MLP neurons of a small language model. Each row is named by its layer, matrix (gate and up: input weights) and neuron, and shows model dimensions 0-127. Each number is 128 + 32 x the weight over its row's rms, rounded and kept within 0 to 255. Numbers have three digits each. A neuron's up and down rows have the sign that makes its largest values positive.
After each neuron's rows is what it responds to, as a language model described it from the Wikipedia text at the highest values.

L2.gate519:105126124104138126119119158069154076120145075129186101122125109128123143132174087103200139166142151111112092107150114155132131119171131114141089105143181212111122165110162093103136132167192145148105142047137062122145130132093133111110112130168114111168128102080118129130127172148069119126110113172177134155089108137071080133101102139096121115099139109112110142078153082127110074120150
L2.up519:122071155099096115182095132073159103060211136103184136098152118067082137119173129116136123140106124168173119092097107165161101156132119160132131095064105114183115181153102178105117123120141080127091109078172066122110095156126133210116081149163146132154116160096162191137087173172190108105117131085122164145076154134149128131120118114125126105108127088120123137081140086082138075124125
Responds to: Name-starting words in tables

L2.gate297:060177085101123134092119109165135094179133098177160050139098133122143116088152102140129066146148091123112119172189108103132174193166132080125171138103156117079171106128212094127110133128162145128113166161139141117118086061119111101103111130112147106131161086153184100141097131132189186163110132162164101104182134111109144157132082131114105161076096087148130081153035151131129111099151
L2.up297:103088084125152205155105121165163137120153156098148116114154139123053098108164104144090124076170157117173084112143150087160152100173129116099102151147116064173166076142130102103163068172155094125124047176131131113122099115145158129143164122126128077138183137136067122147145144101144123158163114168105113085154125142132124139120131125181189151155175201134161098117110102135092111131153
Responds to: Wh-words starting clauses

L5.gate318:164091126141105136134151074172177146117119140116120151123139086130108169097106093189146148109156177142141073125155149074089170140212151064062115114150125139100098133088136112169134111115133153133092167139131126152140069141106119129143115146162106072103127045110126105157179139081193155176115112078111149127120151128085112141196133028119192109134118157139102129136141123105098105156112
L5.up318:080150076127142144129111130172166124106194122090157094170163118138079190095165132115134121136119138159188132164155131057129114121102159100123182135093104134064027097120185087101138088130072103077087152108095152138118162154136167128140172140191112090052136070133122104135106168155112225107171159122145123165114117107124061179225125115120156118175118100103094119156091131106114161138134
Responds to: Mid-word and number continuations

L5.gate983:123114151130115110100113169143134136056154120139092150133123123118052135160104108152092074139139134086084065100089041085148129147188092176201064089178205100125118133132134130125108098102128106162124139041139147111088159077136089105120136180151147084149084133156140156132181085147163159143140155115122140117189153174167122098108142142097108155152160096135169162144133076189128131126122
L5.up983:138119024179087123125173146037100131143112122057098120081144162149086109170134143120144163145200123122108123180071127161121103155174097141151061190118109115118145118064157119179119131090122100142160160193094127107113126089124156112138066120099087145136164125153128125146145116130132130139125163109157125094162152085125147106105109144156103104083139099135168087136124108152087109156116
Responds to: Table cell pipe separators

L2.gate970:060122147130137138128104126147103149058062124168092132107121162178150132163122163095095094148126166132114051100071112109148217107124103103144147160133161086121103095141154120119064127137163140174111107124139133163138137122146138058089127168118108151106088150128095157186159128174146118195164156213188099171115096139138133103111151102102091133210171174101127135102129100138135148171112
L2.up970:048166113093125120138119074092168069062119132070110162135124101146164135104133087146102145204172136086094116115095130177115209120102106126158166140156091131154121127171121095170155142170123093164144139119087131157128138067158116144168188165102125041133167160138159068086147142124119129135139142150176146171145135176162076071128080073110170151066196190132157120068155097116130134073102
Responds to: Mid-word subword fragments

L2.gate293:164111180064112151157145158153196163132113161101089143062123141129102115180095122129111081110115151114079165133090151142087172146137144145149117126133146138099102141118112125124151217178094102163128122100104092081085142117107080117156112089098115187161096103098147093108125136111137130128170119064107187145224176132118135116101147152125176126144125130092139118122126114112148143127049
L2.up293:169133160098068205128139131198100134151063131176149127116141103136073108183136121139112130132126151057112126139100187147073177157131094130145128067125116152114085121141129123047089120148081147103127109175114120134114176102146171165124132186122118167065145151191126133093166125159145153060156104152167148116196098167130162059133116167153102074141086113142093171131137096143123117107164
Responds to: Word-completing suffix pieces

L3.gate300:116160119149113168192168175122115139095153137149097140148139177130192111108135145085102155129055220179073150167114113125128043119111138129123126118151124153087104125137110126172053181065126089147136128121099159145122164113155141151114142158159102106132082130137077083110092138074163122070155086157081124151113172143136132155088177107103147147102079079101097119094116125161121136139160
L3.up300:160121051154152152074130106104171102138140116097108117133073123160141057125075136160147106101136159095127123169142151054175176093151147096120138115103149101164129089073093139110071144146084116158136103190069127097141122193154123138142111141149147109162135116105126173152138173175140127070108148094094128077163134161100172116188186127107165088121078109071171173106175129148107121135116
Responds to: Mid-word subword pieces

L3.gate414:147105149125152129134121124088102106087130146076097137134052078131094135109096059145136148079145113093145119168143127140129170147144119112133120163088168132149129157160137131156081157167090112138169124126184102138100170103104101094093066116133106131167127127163157161144090089156153108147141168097119210149128119112095119078210116146119112159085135128152073110185159128155158089136119
L3.up414:108139122142163099129122140078145107078156112128154198138122100101100170094083146136142118072150151099153098082152169119095114118142076124136124165118126089151134157109113111199127136165117056146147068085182149125102134112141115154116083073104137103149099146189129150207145169126133106143144109118162119109121108143130123081152135124088114155105209137146116161137048053155180140156111
Responds to: Table row-end pipes

L5.gate245:118151120181130162164127151155170200092082160140157150067146126112106139112126133101078129152154088128106074094093153198123184038113095188101178144135126134179104142170190177152133101051196094114150138143174134143173088106069145125137093131139118180126161071166115113137152107102082081090158112094039121129153149153151104138085134172128187083136157175161110157112097115157140044111147
L5.up245:146087115118139176159122105139052123103116094144111174122153104110187169097116128134161154079109108133152126120111105134125142137123122110123123111148093104126134166127057106071130070151104149093104148094072096127146148133108144080136140167111189140161184080112149124108192122163133153123147113135123171162161201086137160125147157137114102101069098160132116123144099120122090164098087
Responds to: Clause-continuation after comma

L2.gate413:139148153118137129123110074095094070163117183157126118172138086105116054178140171087145102142172083127168167082119115136127137125165137115135178139155107106113117082076094072162179150084130161105146128084127142130162076153115160113141137090150128058084217047151137082142109147131154127113125116147070147075139159152147183114138119106044164140170146067051154140176188134193146159104120
L2.up413:188128085123093102128152107149092155110079202114084147073113131104188193179144119119120124103143115155128119129070127063167138113107120116116140133122165088147095144102074130095081127103152210104046080127183173145157141151123173134095205110132083091068098143147164124131136164135134073106098074120103136106126066060170089096119078158102098128163181172151147143148167133105102146069137
Responds to: Money-related word stems

L5.gate7:124189106122113132151114145166100167129135081200140153070131129089149111165154083148097156199132153134159158134111129150210136112115118070127130135123116110130119108117096104145119112077178160173158128133125194128088100129173149085137164137108093182112107183189146147190167125156078130079119107106135127070132086162071133127101112147103121105171122138112062159143083123142131105042084
L5.up7:146132142058075159102095120124119104160097126066123142108086116145116114184119133109124149098228190147148089139168088153149112166100131108110132136089146129184146147107106174161099111132094171173149105118151118152110095143095105144155164098148151133136111113118116147103152076109139182140144078065149126114080134120179140110161104131118099184156135162153153025128091156100050178157121
Responds to: Chart position "number"

L3.gate509:077164144160110156182116147101092125114106120088179096088097137143134094128154137139137139093132112112104152205104147083139124132133115073104167166107166138095077066146176165103148140112122124179086182108139145132112097043088164077096142148123206170147115148172123111097141162101087064071141125121121101097097118155124129092131159141099110177089135153121113142130151127125143094149153
L3.up509:102132158206096133147110113137138161087111119066116088115081109168116171093152106173130098120086156098140082158174140094125127137089122097171131141123117145151158102139161132137134118118153126148151096112157162143104087127190073150088182148106135132137069094118074131178141165068162124079138128116104137073191098152184127088168121109157113123117056134105140138109104149151148163152104
Responds to: Relative pronoun clause starts

L2.gate642:137065116144106141117104139135135156166122081079149162107137115126026095211143163115061109104152136074082117099114136156152113108098124153113158137089189147140132128165102095205101160118057128185103089079072152118112146123116096102127164108143115156091132091119116123166147071141135128180179088118129112160093175133098157143176161170090195185148184183084094111107124169116128154140087
L2.up642:179103079137130123113125180079140103153131134079112121119050075088159065146194118145117077119147150155140120146111158142086118099106104136170101116161184071166133130101120129134140141138114082151108120153108100078111179060174084091126104150131068203083164087124177100135133138136216087162128135129152077114131150134151145121153083079123119130171173138134132112118155114051103131164182
Responds to: Place-name and word fragments

L5.gate196:128125073124143121160164091189146172124115193200113170163128119157130131127128146145130124153166155191141114120113088105093103174104087165099089125125063077127175127108171083118153106118086103150131093167058145126147164216095167145199126145119111144144138086128076109176093123129129200075095118132130155117149083095148101125162128125132106125091058072205187126059160109143087101150104
L5.up196:165136051031103131175119096129084145127114110121154114131134083150156117128123119157139133099138156097159073141125141152165158116074146091079128107121122122085130168076132149148177067181078136097128120112132132097152151122131138088167149214094158141196123120162116110183090193111182124158122167147148111102101125146091084091077156115168118176131055085255190159126136055135128154130063
Responds to: Mid-word pieces; adverbs

L5.gate450:156168162061140123123137107098142148145141160126124171112106139135162127107134095141124073097143120122121114113198073145104075221167107078143163132095144171073141084100100115154078133142104116140131132100107200103042067202119131168185135132087184103138133156078157153133151122117152168160129120204068117054169134133128111121125113126104098143183135158119104095103145141110101146090118
L5.up450:199143135136102091136188113086103138119080141101161136122095109166119144099146160135127153198139135118134087121161077085151148148108047109122145102101091169096122146124099137202099149152115129138154147133223214163135140136163122119112119130117189155091096122151134130075138126102150160154105060117115165134142081131140125137163151130085075121106089045141109169114065106078106127107144
Responds to: Predictable word completions

L2.gate581:039104146158161059186130131089122115184148130182150182123133154127098139108108118078112119191143151078105147100117125098094171182143117033128097091160104115134121158165104168099132129160165097141151149119101148052106129135123131180111181113151102118134142092134127113140158120137136086194144079129199083134082138143126161130160145141155080118096160132175158119150138034141168078129118
L2.up581:118141102159150083110153047119134094113109149083142100162121097159110148102046111138181066134080140133127104161153107104091106130170135107111079179096188184164119149094164122154099149130131135138187161125183118113087154080142097191143081104083097156121113118175162073175102151147159131180078186074072155189124195147191109114130177108140106079150129102123162125180151083167163121139165
Responds to: Table cell separators

L3.gate563:131138131136114083105140119093079068083174139113128061120160159139118108096165101116136102170101186187113110115171123108156147115139129138132179117125116096183094117089153151160126140137178108075138145125132073113101083131159175136165199118156132186104120072144063138140118109159097148160158106119133156112137088117190114136118144150104155078152222113064132193078160115104165123143096
L3.up563:060205163160164125131192120144112097170127139123159150118101143154080115117080084113106127115059127128067153107177145123071089148156112138122150137109175133148103201088143096102160109120143128148143087155143168087195149079181074102142124066135154145169151165199111094121129112160081175150170117146156110131098112085200124145103141118176149156194154147117184172158142082135112102098135
Responds to: Formulaic stock-phrase words

L5.gate224:112148178134084156083096139144116140149100083139178133129096181158165094090139065065099069145156155148126107148166078114139080135118123105117160151102117137112096140128121109169094164110098128106089148127131096199113096240142072129103076129148172120141085120129142139179122117124134146134125164139194160116095130084137137172103072106131170080064140144117110114161163098097116130174168
L5.up224:141099065152128134140123150180137137091174106062148115153160186124136122134108099109160096099086085104170161102085060098120128093064068150101184095106156145088191138122130168145137092203091121083106149118157111100128149157118153173101090167123153104160105168144134128127135135143124115095067143111171113139129123114135180121119063126131138109152135113110092106112147115147074122123129
Responds to: Word and compound starts

L3.gate242:140097111134154164145141139142135155092123158095117128127139109093126174079137128085125121146014086130198088107086128128135161071124131134178119121118113108144101100135136111112104109114183103107110089089079103161104143208140102124140125145129163205144124146150110087176175137144182135106119099081124151196150130113115147134181049113134110147129141097104204087149118121132091121105113
L3.up242:129053147137140182159119142116159088142073131122093090112137139059114166196135168135177148156087122128114144117116131129109081184066147155143114090128072155162170067135108152103081156102155141118196124095138141124125122077114111145119136091125059160115093125190124102152102100211095139073126126157130134136152113171131091044093122086173158114126190099087120169134175139122115135147132
Responds to: Ordinal and superlative words

L5.gate14:069149130127125098106100089144175150139130146092093147135126094121119150155177111117153143082078072130139139102088084065174100148158097119082162149144101086046115143138089132122159156137094137104185096102075098156169134152140157092085140151167122159121140157117107191089061167099138136154136081126112162212165059095117112188129158071191127114063097115152119057146100094129114101145098
L5.up14:086129110083149145157154128123174080124099121120165147102133125073158139164170111112165116141114210094041103111113127133144135102115099141100081116123111122067123169121041120061093151167129149130101115151122194134136142120144195100088094204141137164202154127090117152076134108103073118118073112105169135082143070110159096190100182167151135113095110172136116106113138144095163099223123
Responds to: Wikipedia heading closers

L3.gate598:153161146105116115107106106125134182152097081158083104106091098110087164072187137090133143100152142104157071152149114067152149047103127123114056105142154146111161092132183159185088173114147178095128121121115141093158104146100115116106145145160108080087096095128102161101143184149124176146125097105156075161155094099096153169121161118163170105083104086156161144106147095137086181118163
L3.up598:142154073139095124125119110092117175168090132137114077080105124101184157156195085133055126153088197098145117159165135121177148132148091133130150100087180139138124118168127121192061160174136156147161145156109093112130128114105171157103183105101121093106091165074151144127196109141111148167154046104152171144135150160151132172158091110164084134116152068111156149078140140060094118096206
Responds to: Formulaic stats and tables

L3.gate779:157099150177156096143112107141143136092147125090132116099145065135113120113157063108157143134112160145108087172124079119099149119049128134192119143102098157126139072140159118130134068080184165099113085106125138147109097243119072082086121132129117088089074068089113109147153140157162117039108163119136202154079213105166145145127166145123124153144169158159089155072154139128096117136142
L3.up779:096164178101079070153096168135115149130160139085129126207204146158146100111133180094138119096132124095120131143093147140134138142089142151133101212135141098082112165164110120146159103071112087118119106067122088128109130162122186091139181163097116091105080112091171161177144166065095084157111114160122123140079199153105103096189177123100106134133179109095122148091148152069097099098151
Responds to: Structured-field label openers

L5.gate613:077077115138106117153163172136136091126072126154081133100137150126212133215149107133097124115166168155101142097136157131112128109147098160163146143106115112165068157048132151121117037163139189122106134071134151118042125199150099138134142152157084115122123142141099143134104085093151082099174146167155143091167176115131080105069103092163161135158075175123188098133117138121136133148122
L5.up613:095110119116083107153149089110187166128120111145179124197087049122128161101187123122163122153086065155143097120115148142115086117118085165160053143146111100095078133161129168158078155127166127107144154169150100130104074064107108151148101083158085137088130075114141161150169148098189117115118082132053133172103147114113141132113175150107149126090119099143182167113147199113115095112194
Responds to: Tables and numeric data

L2.gate592:153146115143143125141112134137167137142036110082147124173094175088097101147095064122124151094112113163087129146177081088162109072165149116114124098090067170109130096177105147144105137163169188106129137096051182097167131157086111126148149103134071133151092091114108126131129096082107145148173108141104116098168090111116086104120095186154142173156103191167136130189145104081102157124194
L2.up592:126130117212158131123129132131219127113121082131148042119134115064157126150099162132099145140108082142131103161124105066077211061154163053148116100112169138127140077146130103123101104143163183159061137169033089128153157154147152167111113138126143109142132122122068149185112149093104242148155149072100113129112140157106155161133119111153112182090122075148128113126002090113104121117182
Responds to: Structured table numbers

L2.gate949:169128152023062096147122082125174156136119139153132093144135161139173102092151137152114157089093114114161168141142130122115107113129101136090116121087171108127118182205138115134113202128151140141133115133115135127153126104082153136158145135216078192198139075130130129149145131118134107124113142154132195175164130171092139122139124105172124106149085104133126133158128118167165105149159
L2.up949:091113149147159032142138084126148139106181180140158054143112156090162218125132079133193090093107123112137130131106129148188114157132116112113185188131166141120124124109136088094143149055124124153179155154063178137107125117091140159107086140159079110108100155118072121176138099138110101144189153144129108176183164169124123107186098147124156163110057112199110050130193121103157140157115
Responds to: Mid-word continuation pieces

L2.gate434:116130161159218165128110142134131148104122171119110102145115090173116156122148110091110176123082147130112077077162145116169150110126146140074131153082098111148088116164186144125107095105110140116118097086145141138144086144121160110162104108144175142100126075138116129178098093114127114113132192161158170132180104134123059131164096097187165158204153181133078171077126119149096177120097
L2.up434:129104102085139123165134130116168188120155083138127106064087111132083133055152123190052100134108192138122134144187073204133161113099109174119121131112145163130110096173140121094112101109114138170142127119137146123098114063142182049176163131169161131155053108108106115134131099136110146108097151122141157136151062183147150124154097176134108144114105108189125142091194125117143115196082
Responds to: Top ranking / word-piece "ult"

L2.gate157:184068127134128147161068151112121140129130081122075124146101156112173111135095115098014182174134138089098173104110113091138119111093188137127143123137134122119074146139100117116127120041111164107144140145110083108151111184110158170139170070191079113101131145075119150157133165097101172102149110142121174094160120214130141167145162113154137074170102136215124118134109130100170108125083
L2.up157:183115136099145125136140083082141145168187134106073079109126164105154139084115140130100100155139195121122115147101091162151109087142169153164132064078163128130125104163101106085126180186064132160183097166094144161124168137128146097083165181191099153131175167156135177082175154132119161122101129085151138091142126132110167127099072134185149168170103158139174054085133082140139159186108
Responds to: Wiki section-heading markers

L5.gate45:094128087117094175092154105079111129078174158129141126114071121129118108103141163131116147145107120159148177115142144095189110135092062064103187106134051121090088153101098131142097146099110103147115147075139097150144164192102193082136144198129146152152066067151170096202159089125112128085163142104174102093125107101164150130158110124143153086114158126098118159080144155096154156198128
L5.up45:132143059160108107146134190123070170137117206143132152113072103074168148107147122092175131152123100079132122166158142078081105135142094115091184162139125145141107130151178109097112150113133126152111131131108099213096112084091106114160124143137130101151107045127119125144082141155155125075208158126104113139154104130166171142097143163112143148104206090110161115099106123102171169158152
Responds to: "all" and word starts

L2.gate704:123192116129130102122123178192083210057178034115177095148131117103156124085130111124220130049132195136109113120075126143169056114131128143130142144186151121180121161095093109123101083131110100119131112117081195082137067168099186146131128121095045148137145147118082113148108118163102121122126138120118112144086095167147101099151173166126164076133152131119164114079156118128109109174160
L2.up704:125169231106033178087098182112113150126158115141100146158118123108112157102133125128154147092163155120120130141131128129091160132138140127108116166177126105141059185149088180140122107100086126126136115136130119126090061121140115161164191137138122161107115108133177109135165117082172101117084101108095093050121134147092166149170114109146118162102113111186132120135088161116143142090120
Responds to: Mid-word im and program pieces

L5.gate118:109166143216172132141136091178150145165172126081094086150074154112153144106196125123083182148053111158171065086158072141131123133108161138149098129177128128122132114138171104088113122129176132106119175077096119145101125182149130165103146161148108160087170173087127132131121087104109097135077134129138179141108131162068110153100145145108133088119114117088109140108137111154051094131154
L5.up118:154140138160135123108215074166207167162106133153094131075102106179105121062086085110068084142063174133183173124077143113138060107133186129125150130151051122167100184137131143133102138123139101113172117179130097114161149090121121178165116138194141128128137108111107190166072144137072142195106108095102155151174131109090135128117151148101109089142138091137142174114105142102143108152161
Responds to: Predictable template continuations

L2.gate242:101113144172093175109147132081098079164097152121193140174144157175112083137148120087080117138099138160131133153151133130092169121141082079137133126142154172097143111079097138110131173139092074177096160147123141114132158134117150118060089180089127137198085089156129100102102136145190155116109123146133089163152153109141095146146180179119115141156147116184141092154139134125099164052152
L2.up242:160143115120074165154113180120151165102128156119087127170111119114178095163133101109132170152169113119120091087106140137149083040169155151101137083223122157133091136102140157143084091138085184088133090173135127111123160105083100115123100137138100157132164159058128109106123108195123152125135106191140119055149123188101109116109123147110167119059149140100119115101152192130137177167084
Responds to: Structured-data line ends

L5.gate253:070099112149159138110138121170145153143106120150111143099100132156162140076144139098134158166087119082121141159118116127093125078140092185110148122153188144173129084130135136083127129124152082117146122163046134165167141134079135152102136178146138119180127125141083063090099158180130081059049172156072126066165180168100121137147059160034175063132114128142128133093066105130135111084175
L5.up253:161127142159161143196169123131117125112077137128116106161081121180179165153184151141082143206101142145194144167081135196138114133146114129078055144099120118136129099166141129102078118097122108139148124122085116098163204074103122079065156163162145161098128182197126137122125140129132141111099147162168092133182087164076102167145113187102084162139097153102132149178124096103091088129126
Responds to: Plural subject awaiting verb

L3.gate735:110170174143156094108133122060152162117133132136118140136168160116153112068180134113131113156137142117144174128113107159093161099116112182137154174140130115125130165121128086170126117160148149094120143127142123104164106122102154125081154138120148147142027116152128103082115089142107137084149158146130058116094110153131124179119110158152144090128152186115124107118088162099071092076147
L3.up735:134099112146113142132140179093105097134128122112154102164130158094129145146099109145114053107119107109155179175115081143153134125144151152101102115087059145125115156184125104097142171130130158154101120095095116041136159135150160099072109152089127084099118151115093108148141108100121187133140061135152126120120108194128187116191136099061160155113091091173136113079116110105130121175124
Responds to: Word-initial fragment pieces

L3.gate906:060167190190118140150115125117131113135158060061125119136109116184132135102150144108080151102092143154117152126108114102172146105121085138077077132113138126104143146121081154133152120102096118149158107133097106108113181095107147085101140103140131144174164112149112057116142147132173142168131165150130128133152108117093077148165177104209181143091082052088138132114089117126146126120123
L3.up906:176172106095146090167162052123115104127129169149135145106116176092107146141077056145132178122106143080091175046088110125066125136137144146090193098128140142105190145127063120117120127150133139094157180095162154112142052154109194196118206172144162173142112129122092167140083118122088090142115161139113124145153120153147058164161129158081122133126106123171143081135120073095144098148144
Responds to: Wiki heading closing markers